Weights of a small transformer language model.
Size: width 192, MLP 512 SwiGLU, vocabulary 8192, 8.7M parameters.
Architecture: LayerNorm before each block, rotary positions, biases, tied embeddings.
Training: 357M tokens, 10892 steps.
MLP neurons of a small language model. Each row is named by its layer, matrix (gate and up: input weights; down: output weights) and neuron, and shows model dimensions 0-191. Each number is 128 + 32 x the weight over its row's rms, rounded and kept within 0 to 255. Numbers have three digits each. A neuron's up and down rows have the sign that makes its largest values positive.
Before each neuron's rows, "fires before" lists the tokens most often just after its 100 highest values on Wikipedia text that the model never trained on; "fires in" lists the words (lower case) most often at its 100 highest values on Wikipedia text that the model never trained on.

fires before: " York", " States", " Cal", " Zealand"
fires in: "new", "united"
L6.gate178:139141130130082115178155122192076117180100105164166171131125107107211095152161120108127104150117131147123154139178155093157102168087150114085130119128074141131131146165097172060154102144135137082173159129110149123118084160152124127148155183116062161130131147097138105064159080192109111073117119065108125076134079121117132136124180146175181165157141232100155074131074163071080082093117130141152100115080150113121121083110122137118152122073096102069139156152138107124141184137136126126072134140165149152129114119212112098147148128079162112110107088107160141148156143112097167169
L6.up178:170195179115112153153098121090140132167132211110095042113114086121110136116145140091094178132104118139141126136160065107130064081144117142121133119106139118179155081116114130119131111132083128140118153074167102134132114162153146126196137095099137143094114136090194113110128101116053078127112124166124127180139153126140163148092080062131139177178127121108213121138158182138181181126179125134136099103155081079137100159132137110168105115149134153083139121153109137085187160190134191106048155131069136114079131126144176160077147161080106107110154141117156169101128108068143132132
L6.down178:144135168085111097148137117170116106104136112120165115161143160099096211138163058087140120119220138155096115161155083093068139154076170119150122089121058136128134127138090139118115102184099136112105107134133133093156159109156151118140092093105134101105119073202145115105113160127039117137097130129191133162176111167169162148192176098133127142137166116137115133116055069135210133129136111090119085113109118137162134164107165148146126097219133072105113148176126101186165158141166128121094121134133101135114147133114149174096148074118128053121190125158147137071149124086124109136

fires before: " |", ")", "%", ";"
fires in: "0", "1", "3", "6", "000", "2"
L3.gate366:145107116120105123071119201082156122084151149132062101146115082178101138149116147112153137105099139094138099170113102148120122120102146119079113062201091123174063115179107072068146105159116098091150160136105138129133174168112111126123132123088188123100064159208119111115115146130166057146164134141116139152168106167134115172160144126133120132157099178155102152141082131121107166131133079165156155142112113106155062153143170134101080178114123117128152181079126083152134184122127125133187141091183137129107128114094133123171121119107106165203095098104182165077047100151095067136
L3.up366:122080154150171119121172107087145109128136118131171180156065132203089084102144113166118104106126097176115126141136178141108202153042115114174062150155121142069125137154108185057112118154097092178168160104074157208089116112124146129133128145152119133117142184119204083084122136119174122144151112127116118103120162128114141150108176165168092156162110102180112092160103174128073096104137109154161116121100148215176146112100148131106178147099119136151109152110087162134074114159123114105122154113161131136130098098079150097098115124188173111128059169136142137094097167143073131150
L3.down366:163134061128064147106152092076077132148120104096124114141160114085138121156095124137183123165127074136113130099152083095113075106196096117164156161131116127169151118117166056159130139142145137072109110084094129142129178125128107096138175152052133130155117089142106104085175111056057143150142103108152110133145100121113144098166136129104136098170146136157131139147134176114192119115107118068114108135139095132077123151119110123158123058199196149187150135159119168136145093193081185089147204085092113118096101106187150190161109141148146179115163148128127121137160166176158088125

fires before: " |", "%", " in"
fires in: "7", "8", "0", "5", "4", "1"
L4.gate235:082147113129166101146107139137089129083097091139117124173072155151100100155138175101174167130144160066139153114161098090185084177137104136139137139124153153135131150134055053164103096136114113092124127139139128115095125111145131141123113154133188202101126101112136111055209152158138164142128146146140143078105131117045066148165148075153125075086078144129097144143119127143180163147100097121128096158127130077140169183103173149128143124156112098166194197124146080139135113091137089144160163134141114128129108124153088093166106140105096199131169162140164152148125144034078187169
L4.up235:140103130119091079101162081149104152106120161087144090067118096145144102145066095156127114141102109100137128126088168091109180132023071184150145161128117128090107200118111123100064158208183171108167117136107136143151134073105148160183124167203117156142148105122140123139141108106169170086145106131144096118138126129118117089095126083118187123142110163087113138145136147093133130168088147181122199056167088125113077155117127097155163138142145145180166149035134104129128142108084126145131136082146168146117121143141106076117165152113111128174183138093161169159114081104146092175
L4.down235:106132120101096157073125116094114154081083126144177152212203131152125114128144043166138063097126127107135127128135147121082134142116175188095091124169120073145121071129081156107130136099128155113110063131125198095109146079132229121110165190111128121167149108165123127141095134093103124154155116141136149130132175121142136118170050138142189126086096174149075101154133106135097153149073174108120122147141125131105097187175110127120172111095155104170109167137169146182122152095083107131123166080164141069136129145118089111182088084150156200141125146113138113082139101136130130073

fires before: " the", " which"
fires in: "of"
L2.gate437:105109141217108163155120082122104113137137121210103167150111082106110128213126123122116172105169173154115162079122129136123159141103095139161178142135062132102157141112128079123145076161140115112062122114112086124114132095152077144126080109153140188128161107083135124173081190164198140109084128132090173166076143051154136073119106160144088094165167117101085089134091088137120171127128132137141115108093160076096127118075075181152111175147117127102127075129148167122126145170103125093158164139085103205087176112132144092144150131145126095172145147107194127138120101128105171103
L2.up437:149103182127092168176098106127153140065116179175128107134140077091115109123050128028123110145166092155194137155140117075168093117138112131093182122097131146157087099198093146176186121128116082103097110097139152173143122130156118141055135078158142136134172116160136150171105140104164129126104106164082184153118106121197089125137120204139080137092137133148144137191138179078144118151109108130110126113125159106137097149101109135162151136118159112147139090150074043120110181115172089143113113149115123058079173128054173101166109152097149104142098139148126126151165148094130139128
L2.down437:133085135118100146141115173055125079131166168120096105083166135134138160144137159141112183167115147153080138141150132128184164179097140154121087115137101065134150137142216147128171149133113118151126118089091144112113148118136090141114120151126072140137220151149116118143191150000090121159160175115125088113144107156113118112129105068086139134122109145076068159121069118106094141085128115151136079164094075156145131159128155094086090161115101127136108152209167112127162164118126128134137111095122117150173169118132158088136108090129115121101211114156141101086096077127148149184

fires before: " |", "."
fires in: "2", "5", "3", "6", "8", "4"
L7.gate480:128139110140170105155178136113124118147145169087091111166177075158124155152079159134198100118169139098122119112135112133078146073137148152056056125157124118143100163103134072049126156119154152073148166125133132132083179089105147134109130147152166153095119052162095089111166169178168115096209120141152104144130180178138185091141110094171103101134147133159136060154094172137128146132108151129108143066090150104167146094139182074110142147137103138151089140107079168160183105093098180067110137158119140080133127049104133137105133067170100130162144145136154117175099151116127136135
L7.up480:091097140106121136216130131179106087141106138169129118094068179070176214053113152124188195121105126116139124092193092138142111126085156101148171169176160115175109107162123188172114112108105106113158180101163142095085109061167116149155107125104128179109205120178158121173110140114179121114172136164128143141160109130129149139145171107148067107130083085143115116123060124139164115103128136126117160091092094128100131136151127153088124126139084109105086138138157132161139130138185130148101079084095125169179119088096132131147127176106105117122076197112181137124110138166079094155
L7.down480:103170123085180143125141179155148102097117184104116130102148114118153069121093156127170149111143162103140172089152145146130197092104120100090087115124105154137114175115123102149110144164086119076114132175085190104082160149131145065106071179155116166121120107138046143112069152027137185125127142084065137114124155129146107083108087132135126150135127101149139089119067143105182174160152142104129097152142142135165150156250155144111113112164143126142128167074129115120111129163110131128121121129159103097172094081133121138097227134154148130098115132131198125111065086110123115152

fires before: " |", "%"
fires in: "7", "8", "votes", "6", "2", "9"
L4.gate194:110165143096135092142084200088116125145110114142073112129097147114150146138104131121160112123090152078118114072125202091117142099086158092137060129206157120090094114123087133128177141148121154092115127119148212159123140130148141131136207150172117176103082108122131068098108120157138142114151095078119109114093119101111144168160114129154087126143093073116066158185098110097094098114111116109119152119111149217140159129155175094163163076163162073119152165151154092210152168112126091141183106166110175090127154113126143152181127078117082174112085113153118092142099132190090092125
L4.up194:134132161039122155087076109105096133187179127165133077124172122098110146157159155137104098126141146112144170172066097120135109111118154154152174164143092154119094158143126131107108127112107098177112117070131108150098133110142168185072183169161103069187161104147141128129140120174184148073098090129164162121068125097085157156112098125114152115168125095084139065186099168128069112143110140119158151066152070074147138142053135120144110160152143125116124092109178176075160169108169121088133132078132094203161110112157096119092161129095182132099138196120114167127135147107136111147
L4.down194:120115099107171177093168152164114144123078140093054096182137143165136071112165122158172059136094099085095132208124086122119161123105129118113148160148119128111076126165144145111161118132133162124186147160109203132163061109187146080101100134147135114133097096160120097112094125149136090091196136179136082139136151120119078149154141107123153116135073141185138165169204191126081127185112117137176171140061125092119118092166094082042134099108120163175113168172111132158139110123090116124151152139165125073105135115135136164117078113120108154150097093145145090091100142172149100089

fires before: " |", ".", ";", ",", "–"
fires in: "11", "10", "9", "8", "4", "5"
L3.gate40:057145147101112169076134098106119144090233170107172061172139121105118149113119102099094183092104151109132125068114154141142088137099137116137145169134107138131117092148093149095117117171087173098167134087095143130123170132137126154113145118110172130133155039145181115124194155108134134088104170148107173088134061085152096142067158126073156069191072182158161132112124126133121169064120102114102140110132144171127134105099059148120107143095139168088172196116140110167142130115129186147126152186114126154129114163098102101162078121124148174182156123144166151150134142092085106089
L3.up40:114138156120145126097090091095195170112114172090161093142088161109091070189148092102129104150181125175088103140184203163146164184144114148156138111128166163150056146099144141170213160119118142128122076123140084184099081137123091106086102112146081147162173107097072085168123165152113084089041147171108167159103129144114127078116185133106134139089105128110132107146106137138120142133117085095125100095109115125104076154140147118187096123125088157091137141093125177090100122148152110172177163146082129154178153179187163090142154099142110145115107119117126108115149189092093119084
L3.down40:083080171045145104073136178105095130116149081080124103155136148160117146115173113138094149112083139112151140049098149137073126159131069115094130120144125175108155132097099162120161154152164056113105119114163144107128140114185128155148160158060144066128099086096185124159145060084124109142158156073148122075125098150124116106068089085103157130133125102152160161128158117137163146058103137115144170209102150132171161153168154143176115138163152147147182140139108111116172163101108136123105104073136076175128127141120093172175126184141169134175162101140165123098087157166082097096

fires before: " medal", " |", " by", ":", ")", " –"
fires in: "loss", "website", "gold", "preceded", "currently", "succeeded"
L3.gate130:131194104146175165115163145100120141136120085147140097121177103161109163086131109083156162146125092130127133169118123103109122157145093104104078191111121167087160108096111126101095106169110131084110139084197120107125214102166065160059139168136092122118166168103165130103077114183172202152082096091155104153122151163120110162132127108130098125132160092140196139173057135092067092053100129155158121115091081176150091158190136115121123117121079198116146130108113126133083118134179159168120121153172120159114147123102150164174124099154120090101116078169120116088088113162160165118
L3.up130:134144122107096102142147154109100091108079152091132115178095139070111139142186133128085106192133159141150106134138131093097159130078186148046145111166066125112145070084114128103145215125131108103185079097148088124156163101195092123135136169177180131104137127078112110153148135126147143164131089160142140178157145119152124135120033164201103170128063135145097075145129136108141192081137074095160133146207136146161092139138137127129112124083135137164173118144118148120116104125161103149170122161129117134154119096161090177144088113139114132120132104110106160121077030056123144105
L3.down130:144164112080124103138150125047134093136131136114159152120179142165138203121149138104121070136136131141107147143163187081124131154143113135082112166174127127072102084129163160125183083190083157146067116129072183151153128114145087198155087176164086167083152161176176140141157068139158181130144135119125105129155172161121099122107065128161160142124101127108150128139156081115111102078111102156105118047115126154171102135139132135153063097148158129115197064126121137123102088144105195102142114134162097120133125093110138166113157149118114106060109108182051124109082076125116096149

fires before: " the", " |", " which", "%", " his"
fires in: "of", "6", "7", "5"
L9.gate199:072075149072063162124113063137088106145122169134165083137125138126071144128125178148179114131165124158211074146170158147161150122119141115134129086178056128168134111150123089125125132157094026109154110110152098169059166145123127049106128101175174126131180066091120132151139138192132184174171138151118085131086078078096075162131128123121166128152119123174099092134128092105106109111113124129082073157122087130151108151110134093098171117158095101131113138126161127142186126082169130168164138080156152123143096139140173073126140140151119120168049144138138153130096119115123123128
L9.up199:109146182140144171125096187125113129139149191123115106095155121106103164108111131139132105165125109127143149134167081150096088098157109188190128149170097104165134116112132098167169112171110134084121117120108093136079136088111081208152160142080112162197193086114077122144122134147175099090094124152123221164113097147125114150116081178121118112134133181091075183145119057047106110140116190186102153112154167113102136157085115150169141086116119119107102136060147113126158100134146136107124140089090109207121132135136093094171101101165127104074088214132144105127139137089133099123
L9.down199:102109138128160151098091095088101187118153117183069152110162097123108143112099146144108170145113111068071153121148189109093169141107142116118123096141113125191158117105120122172144063148146143075160122079123143129115157132169136124062131149126072128128103190131120151156165100093143063181133140124123127107118111141063071180135104129146123157105117133114107142125143157104105170146227114180061116137130088181186114169150122079089168101185139117191079129125152124142102093091115164083118083141135076154121109106119089146121187065174103127161163129142115212123077122180104143129

fires before: " |", " season", ";", "\n", " Roc"
fires in: "0", "2", "1", "05", "06"
L6.gate384:139083111120148117124102122112182134134090156128085140130097105136092186125132188120227064213152109089111126159145159119117132101100111112133143145132146126098059154101133133083091114104081090157119153161121184143110081131138194149131176146100169126106133097106165120092072082144153142134151122105109098119114141091128121146138176074120145134130106104190192171074100162160116157147181154116135153157152123122118141090142142139065166116109165114089120181089169113131096187083134133159155103108119152070076085211165122167110152142153117120092124178131076206163179142100087144095
L6.up384:108118110129142102103108142059123147137101084129153110110082126161176107157155197123213083130118057162115162125118153145106177091136152156131124175174111202100155169148089100125082116161062139146112116094140069154073169102092077126128187095104120143111159136153215095122180117157158190159127143121111109103121083091081103186164085091108088122182145181164121096099132154128083112143173120124147127073136103176137103166150154136100107139071099123095135117143165101154153152173201150137150116099123131114077089067151134078145143123143134149129139136158163154193141161106129119146
L6.down384:117130145167145082130118124126119131137150154095087157131110088151161151160094079103125105132130134127123101154105095128067145100103150161146096131085140103137142122117101127127098121140140142132139104096119194154110141127192122127116165185124092148120105090104139131151151133000061081151125163146143114081160109145126148184118140086085129133126111120125068181098133096176090129083162145139167102102102113112171179152174114146144127205153161133127172130136112092191122165114120148135161130102123105090176101181111106144120152117155124194115153096093152179079138128177160086101

fires before: " the", " which", " his"
fires in: "of"
L3.gate347:112128171093181087112103092048140078167137109187163111149179084118116158143094149107091150115132121143162066133188100128108131107099137200125154132156119137137125162145151116172148107145149128109122099042155140088076156086113171116095158134171073145172142155152134149054095114112099111106107108134142144172067108088159109101179134158145100122113119137137183104128131147112112125075215070177202113164103091135089127138104154192109099165104140124117112161165086092150090184106098126134140102130126147155105150138160107047136153135165179117188140154159115125125120059160088115113
L3.up347:110138135157128177155148085153152119165132146117133100121156103094150111132147093144116184138127127163079144088138119098174125136103143223205124182087094152060131174141155125099152094117121138137087180164110099145097151161103141149121145119123111145170185074107124098140076137131155140138080208139082132186094214136135115096125096142184171157114135115162066143102080088082146118166190085084119133062102126136147144156125128106126111100145147095109083086168143102110154124098097182097141103109157084146162157094152129056127072064168074145123130156100120096180112147135095117085
L3.down347:084141163135090074166140133116107118111133143161150117096105090159122172084130139145093107135150131122135103137137129147104128123115151145094096154183086112117122128074144161117103138120138097123138145114159137149089091036147103134121145137088117108149136108113105108142175148090079131131128112135133168166126144151119155100128081046132111196074125131055122125192163158132119097102178113193163132076113069152108149095110128122088203130114114107121126123217115045149164166179170113109079120168114129149166185107108180121084134169175124191179159115147151081065114077113203104186

fires before: "-", " in", "–", ":", " |", ","
fires in: "2", "3", "6", "1", "4"
L4.gate376:097152182169062124061122073104171104135127139114173097145110146151139157147125114179171108122107100105091114157082108128094065124139156079125130147151079132155149137136103115087107072149158166117101148112141135110118161080116126132169105067118166114161131115185101088144147164130168082150141162191174100125165110135157094139081160146164157176142168159107112138121126072107197196149135121136155088125145117075104150079075130145139103110110060126146082122090105082140118204152155101157215097165114081105137129080206079179094101117128091145180108126077132160121118103138128145152
L4.up376:179141168107083200102152180085140077180107119130141175092152130131186140119109112079160091163056141139152080113107079162163155077151119117107067120155156189134113134093106117118093097049123084117114139194128144144093141084122204171140165112187104153113105109096129152147155082128144132112104167081166076145145108102163102137177113140111127100176085202219098128107094078181157120184122077144144107081172112080176114107096128108116171095141133111120134147110113144167134117162135137158159071129127100121094117133105099137110120133120096135111100161156150096169095130149133180111
L4.down376:132062121095087115103138072163154158128106168155202129090147123138078180087102151158115153157176137102163095131067110116135193105158143167141055109149100079129136078105169177218127101086138146135135161079129122113122123175130040136121133126137130147129155116147112116111106115077139146108113127063114079147119118118108141122084112085132156108156160108045193098147168147165153184133094156168110082150170141136129113183143131151170179119097149173135113124083070084103133080159124123079118155155169136119079125111155112197115101148168178160109120109119182137163112121096112097097

fires before: " the", " his", " a", " this", " in"
fires in: "during", "following", "throughout", "beginning"
L2.gate142:165180162192109133161116128116124048159141100085146119142164155091139139118159104158120152145109157137109082075065084148142168097153104135083134154120130121097168127098129201118097118168134129140072107159137083139086167108124093143154168077093082183016155159098124150146109194117114163091143135129133099101110204092135100088108090072145123119111109076136159114149159142097152153158176140171128139151126109130135122139116073171132121096151131172140153156135116084132106107202108089116124137161113084125167161116123146095075144120224128156124133081133149147091065163172062106127
L2.up142:102137164106090122150102095082120125126142160152129149107159113153086138081142101156163029112144139115102157104146183131116170167075092117118139154105127169167128076155108168161092210093097129154100157098119148101056096164128105156086183101059107146145131159103136075090099107141172089145181140096134183058120112123133104090127100148113147122152128173119112167150133190129103163119120187167035141125177145148168162148127173125098132139170111094090106148119158117139142128119056129162183185147140132121124117138170083103170075062134097150150125113077090129184157147148114101112
L2.down142:164128169163105156113155112132110073147126120106076131078145142076115116093177131160118145094151110144120106123088091150089123106151187122100157160159122108100138108090033139175133098159121124137127183119128090142174137097082089150154148132128151130057155149160138194164116144255055182090108169129149091120132174117126132078116171129131096116121051103112123141147142132080158165154159114153134074160119141088078132123072123135175128126141195147174123098099089085096102135177141148213118126121143133136129138160148159130097134145103135097104140094145168159093083089136115084131

fires before: " a", " an", " the"
fires in: "as"
L5.gate475:136135090116149140167103142156068189119116097162081107105106140143163142101120143140148171128089084119173105088101096136113133129194121156160103117116085130124099157121144121027067131102121147188152135121152113160116077124122036041124122169172161139114140126137131092098107141164146195185156132155111106094156140114074099123167133139144185159138085168117103074106175116141100113138134091113139144144161164135078082092106137130056158138095176136156144078153163126115142115169149095152180112052097104142142095146087149181131215114128165181139122149102120155129179125164086097096
L5.up475:133161123205187122194083121131123131104098166114145116088142099140104110119171101123153132157121173187087117097159152125118140135093105161048168127097208199183131078105078134170135104162154157139088155159039099130147201115112100124181178154123144113153143136107106134132108135161136161154112115120174086100160090108117088188107123084100126114159143151154117171132127138126096135139094085117035088138122145092094088101083187126162080137108081158121063132101147102137100149153131168180116105113093088111126112196120149077128102133139141167131144089088128189123092161141117137148
L5.down475:176134125119106109105172092056176161122125177097118113208173135141136101116173122116107139173117156154107094100166133153108090157173044145141112126051082102134098153185111115103109105147099123125157123106138130164142111134094192112153114139172148098167147160136076131134157112064102072152127093167113095164105165116165099163102072130159167093119168102207104166133149140132217090093202076140119095142170078135169146177137159164115096118138119153113134090177154091150145075106190118120149109088140137110109152120117134122101081188144142110137131129090060155142098115131095121097

fires before: " the", " his", " which", " its"
fires in: "of", "least"
L9.gate70:140136167098090173130132048122127088139095135176085119139144100111122153061097110109135130170128077151126126117147089153121116176077211140108088179177121148172145127152127102075129130141107164128171117115094124129061166128123099100128109127157127135214135198187166146121088123175193161117123115121113175126169054126137086183074121133101168118151117091069124102149101102121113104067148163196090162182159147154143078113116107164102173092153075113161122105096116165098119158130154074085098136138115103144169137098149103134190151090155155162144117103164107122146105128123064108164
L9.up70:120185131072148146169091141083085118174152138126222036126106127105104198162153140092126110136115160156141119144105124152140156133134107152078169074167130137106090137106151126167127169056130133149138149076171089094143158143098078139075122095094104076086207125120115092132126184141158118159107169156127142145117137146172118179106104144148131167126172106103163135138078154125091168155143155137161093105112151174123125173139124121087135100169123100113112190057152060094087068113193099175116111119137156181125123157129115111152169125110136096127122111164082180117139165131156059167
L9.down70:176099173110160153106122087156130173106145102136097106085139155105102148094117138142063122203177180115144203100119118139152146105127111114117154149115115059126114125137103117134072129146118152100126164128099084098146130187091133131068072151139126189138120131098113059141101168168145150199126163113146174104123081119112089129124111117163110085109165191078100134168147129089189137158142110177106145114101045141144077144151147101147130158196201153141112166172134141163132100112109108144134149078128119104151105102137135117112159093122150159128061098119024184160121101188075118128

fires before: " |", ".", "-", ",", "–"
fires in: "2", "3", "1", "4", "5", "h3"
L6.gate146:204160156167098174084200178106112111155119147152122105097077133143122117165122089115095134114024095153112113104116191115167131114137109104117164108151094148177145124147112127109117111186106091137138111096132091128120130111097137134161152175104153115119080117155116140163146182151170146140041161137118125132157124089131121173148176110127188155164170174120054153122046098161127170067102127131092106110113077110114120154109127106140147200055156144192102110127125088149186126176136119163144097116092114123099032106150122126161105116160078128105169103103161089138113158100154137138
L6.up146:179143179122107151108148120096099119184146112109161126180074118100144114187132159109057101135044057125113110140067165105147084106076106123130119062110175125141119136154106067143112037151120134181092103130137163154132141093196146130127134149165127082111129135170101090169154100141139091107101160101100108091147165104120111194191177113193132176124128134132074122134063118133127136108097127069108135124109144100093139133120105157155146147124114171118164085138165118182110187148112084143150121052168115134146130063137116166165139139181119169147113154171169070114103145117137165155
L6.down146:066109176114075119099092133112152195101074130087180131087168118105127196087101156141142135109154134134195159072142115145132119173122118121167067142119069068115111107149158114145128135076134130156146144083090152115129145153152085098156172176117136100121126071078111111099162103084107118173132112054121041101137144161106123133154073123144122073188125166105165138167193143122168146133114117111156098159133081099113161190148145175186162072159166134122155133111058140126093125142118150153084141110165164132100138121159143210130115141152169180167148131066137145107105117099098123126

fires before: " the", " his", " World", " a"
fires in: "during", "of", "after", "following", "to"
L10.gate26:170195129172141134066055102148154101115147096135101080127132146142096151118155121119119129073140151123142116154093156203065148176097159094107096109153122108172157056136091142152100142156126118126107170068103147172144146120128126122107108151089105142120139120103128155127080134173183112158091160203150099124114136207132195078128134140128114173074056128141092135214100162113081102082151186160104130113155114132133130143113148125097132140125083145140184112116107039107068114153121075156060131138104115158108110190144153137125143107131144158171165117152159185122133104164109174099
L10.up26:074134184146120212166149140163169126157167166091140110128143134121099151069141077120098162137121102108087117167149122122177120098166056129152145172132085038132113102105162146160101143112146152092129084071134162185117149079126096120148134084170071166076108137135060122144081081094097177128100205129092128138178143138108113121135126161150160157112120133131154147108132123102133089097160168177129144083133122156187147090140125158075113097159125119126117138132123124112134146107106108119136097217134154172217140117120081109071121146153148061125154119138117133132139074144108143223
L10.down26:093148211156151153099181151118179109044133154082140085100146168088103127113104097116105142150099142183147178146183048169113073142144145109084131123146123123089102155174076131165141103085121157175090134136141103162124143051133124153069133104113168106100083149133173110123147147160078126167108198128113158109087078119149141115168137051073116129120115107145127156141184136132092139129143096104110138071148115127156146118146142130152138147141125140190105122106089094156184131136124140121127142143069155053105148068110124113156162080107219151154117173133110194087136120105098152113

fires before: ":", "\n ", " (", " 2", "\n\n"
fires in: "rochdale"
L3.gate401:131136155066118098152175090111080107070145123124255097084099107132158190140173163128207132103162140176108090104123156149136154128151070104127193102101135125137163097151067068091141084121131137120145139092129118185144171156142196089174130100093117110073197074146122167181170156110115150154157141134122097151110108120101117136160086113079107197153155110126100124101143107147145128145101109177154081160139111138102141182129102128159181127131172124098141063141155051152122115134128135158118166136059139139115090078133117121084131118153072133089122169093135133131116136118129147146
L3.up401:177160097135104160147157160191090126080064171119123166103104081157132152072125124065120092102114154154099156111124080165114083138149136149160180138137040112083127109155106183070080154077100109084145108136178102147109165111140117107096104151139081129126185164121117088131162065171155151156133140113130153079173149203136116052115131145095121098130129152095120143110148102098119100132103102158083130157170149211084150125080166129141135175157115090133090160123081139147167114123116097112144124126157097083173137146177131139086123142177144072191099125166177112199130098146157133123
L3.down401:147084117116143160120150116139136113178171117135103135142174163076130143167100145198107114113139152134146094152158109111113190118148142141110119104133148147133176096120090106126137153150140131119145126117132137135085123162074176144110218162112133111109096125155134150134118182056065126125163148125123080055151124187115150157134151068162133144155154068104129128157168122157194092121108092173131103235103114093083134155100128144111145156067138158094148150162098119112127065050164107184076161112070157120080124142090188132062105107060141127169133125122109118122182107084076117096

fires before: " York", " States", " Angeles"
fires in: "new", "united", "los", "don"
L10.gate421:096187081081113142171125110129130160145147092144106148061130160121130153086172150084110113098107109122123203164210081062179121162135126077120109077149113117138107119139138133043136095144125124061134149146111129160122123150124173113156143142131086065091141119169139161151146111155126163150068118166100110147129095165096152152056167123115167089132132163162134075096064141138177109177101054117129095090179130138127154083146122126095134098126067192175122102108156152152157143162154176084088112115141099097103124099118138118163170132158081133091178134127171170164054124125151164132
L10.up421:132077102118081126145181126170147148151145089153119133147152099109167143075158084111110126159091137150068129088123141106152149137097132105115167095164155112128166176139063152091133110143087077093082113127078133152095116149173118120082139130140090141151126123142083119121098103146127139111165134046117099183102088162162141139116143202114110132119096139139136191140033126080154129173168156152091065178069125152143085204097078086129121170145142131128076140164152092116116193109119173179154117137108143179113167183084107074141142113125177100083170095157153144187140151078130141091
L10.down421:108128121145122111117110065192144175083155131141148139098133123070107145151143120162068111111113154151082128082120141155123094145100124110168143069063144156171142138151134159132114109136154111155142173147130107087145097084158143104109114136093126117145175080170145051142090176181109150103063082143146160101169113164101111109143133107127220146101154180067058074158176078098161144155110106130107149147166161125173166131131128132167086156109107135110168128127162125172180131154129144140131064143053056090142097149115129187104150080115062107123105152108123121109159196152126156190

fires before: " |", ":", " on"
fires in: "based", "website", "arg", "code"
L3.gate248:102124120090146107147098160079163105137131089153117096170164154121180089139117086138170217050177084150087130155148160095133130129133162120161118145146091137110112178109114201122116120131096082078095172031082150146116157165144115164138107172127155094146115181114177128131099140160189097149092196138136074123060098054132160155153100093119108081165101121147135130129114157164130139099130091131157103126153141089107093103125108135115152106171207119131080130042141078177140120138142113126178120116126116135154172104100140161094080102132073134090093157166148146130131114094185122100
L3.up248:190120098151082089160133081108155083098162150118124127154175176118085147146132110056082170127084119091084184118142162086087149142182152127161152126141133178118112142057106146165135138137112116121055091118173137134127154174154115104180136178087140165152158127113127116133099150112119151221137123092153109128179158133163115122107095084143060214140113151121104177086126170119149138164150107107161137137086144100115143117157171125123113110175105097145151160101142056106156091168152110208162135141070090102138068120058140122119136136064121097150157100155079142101090124133153162088
L3.down248:130162129105115110127115120127112143113112160118156145145139121140125142125137129088108103097108104152179157140111140135155133159166151154169051137098146092170098121053114121104106157199154079095123154053092136066122153159160091149115073101169121178150107109115176154118105118040153192116141186114148148178129133116076100149100079116117156114166143121157152142130120110111108255086137129122179115090066149107068081153149094086137177110116195080124112162092195172117121113178118144122137082185146143074133099122142097150110112151139094079139119168184143108136148167148095106117

fires before: " a", " the", " well", " of"
fires in: "as"
L5.gate348:110127077098173138136097157159146142121141180103105052120141133162096092118092108151115088117133149147121168102143102102175073090090157139093036186140165105191094140166099087131148116116113144171148164086115132206159099123162069092114102156098142087171136086171178194134115129139194106206086153128081147131078161105160093178101087112108164112138146143139091148118168181173165083123159112091072128123106141115114101077126145138087152139077093117099096171117156099214121178118131111168160143119116089107085113121131142150150134111182129146136140136140133131115141170085138146078
L5.up348:151129118188122128172115152156067179158204122179094148175130157194127141176119124142119134118117075185113103098151137154110142074097099151102126196132177103158091057153144153165182119132101108082133109107108143169085102122104101133120121154168148172098150134148122102127079164136165149133144160098183137135126100138120090132155131135144226069152097139124105142121146179090094100086096079158181078162155081090112105127150110177107116093166066117098130080127086153138142159151127105112165132072159155116135051141128114138121144152079182156145135105160187085147133096067089137158
L5.down348:082078097103107145093109147126094147173086154112133128106114142093172086134114070112097132142123168109070130117089168176115077113139216156088120126125101183125135165082116115123151122141095139147188146109143128120154142117113111125122140103091082106163089121149152107186170122110131109181145108116145141116122096125192145099136132153133104150136189178122146220198144177049123067153194097180115148068132136141176126168137110163097147098115086094114125127180045067187145095098187126157124085109144129111116093126125095150153129135159115194144096145063115110139141171120139130078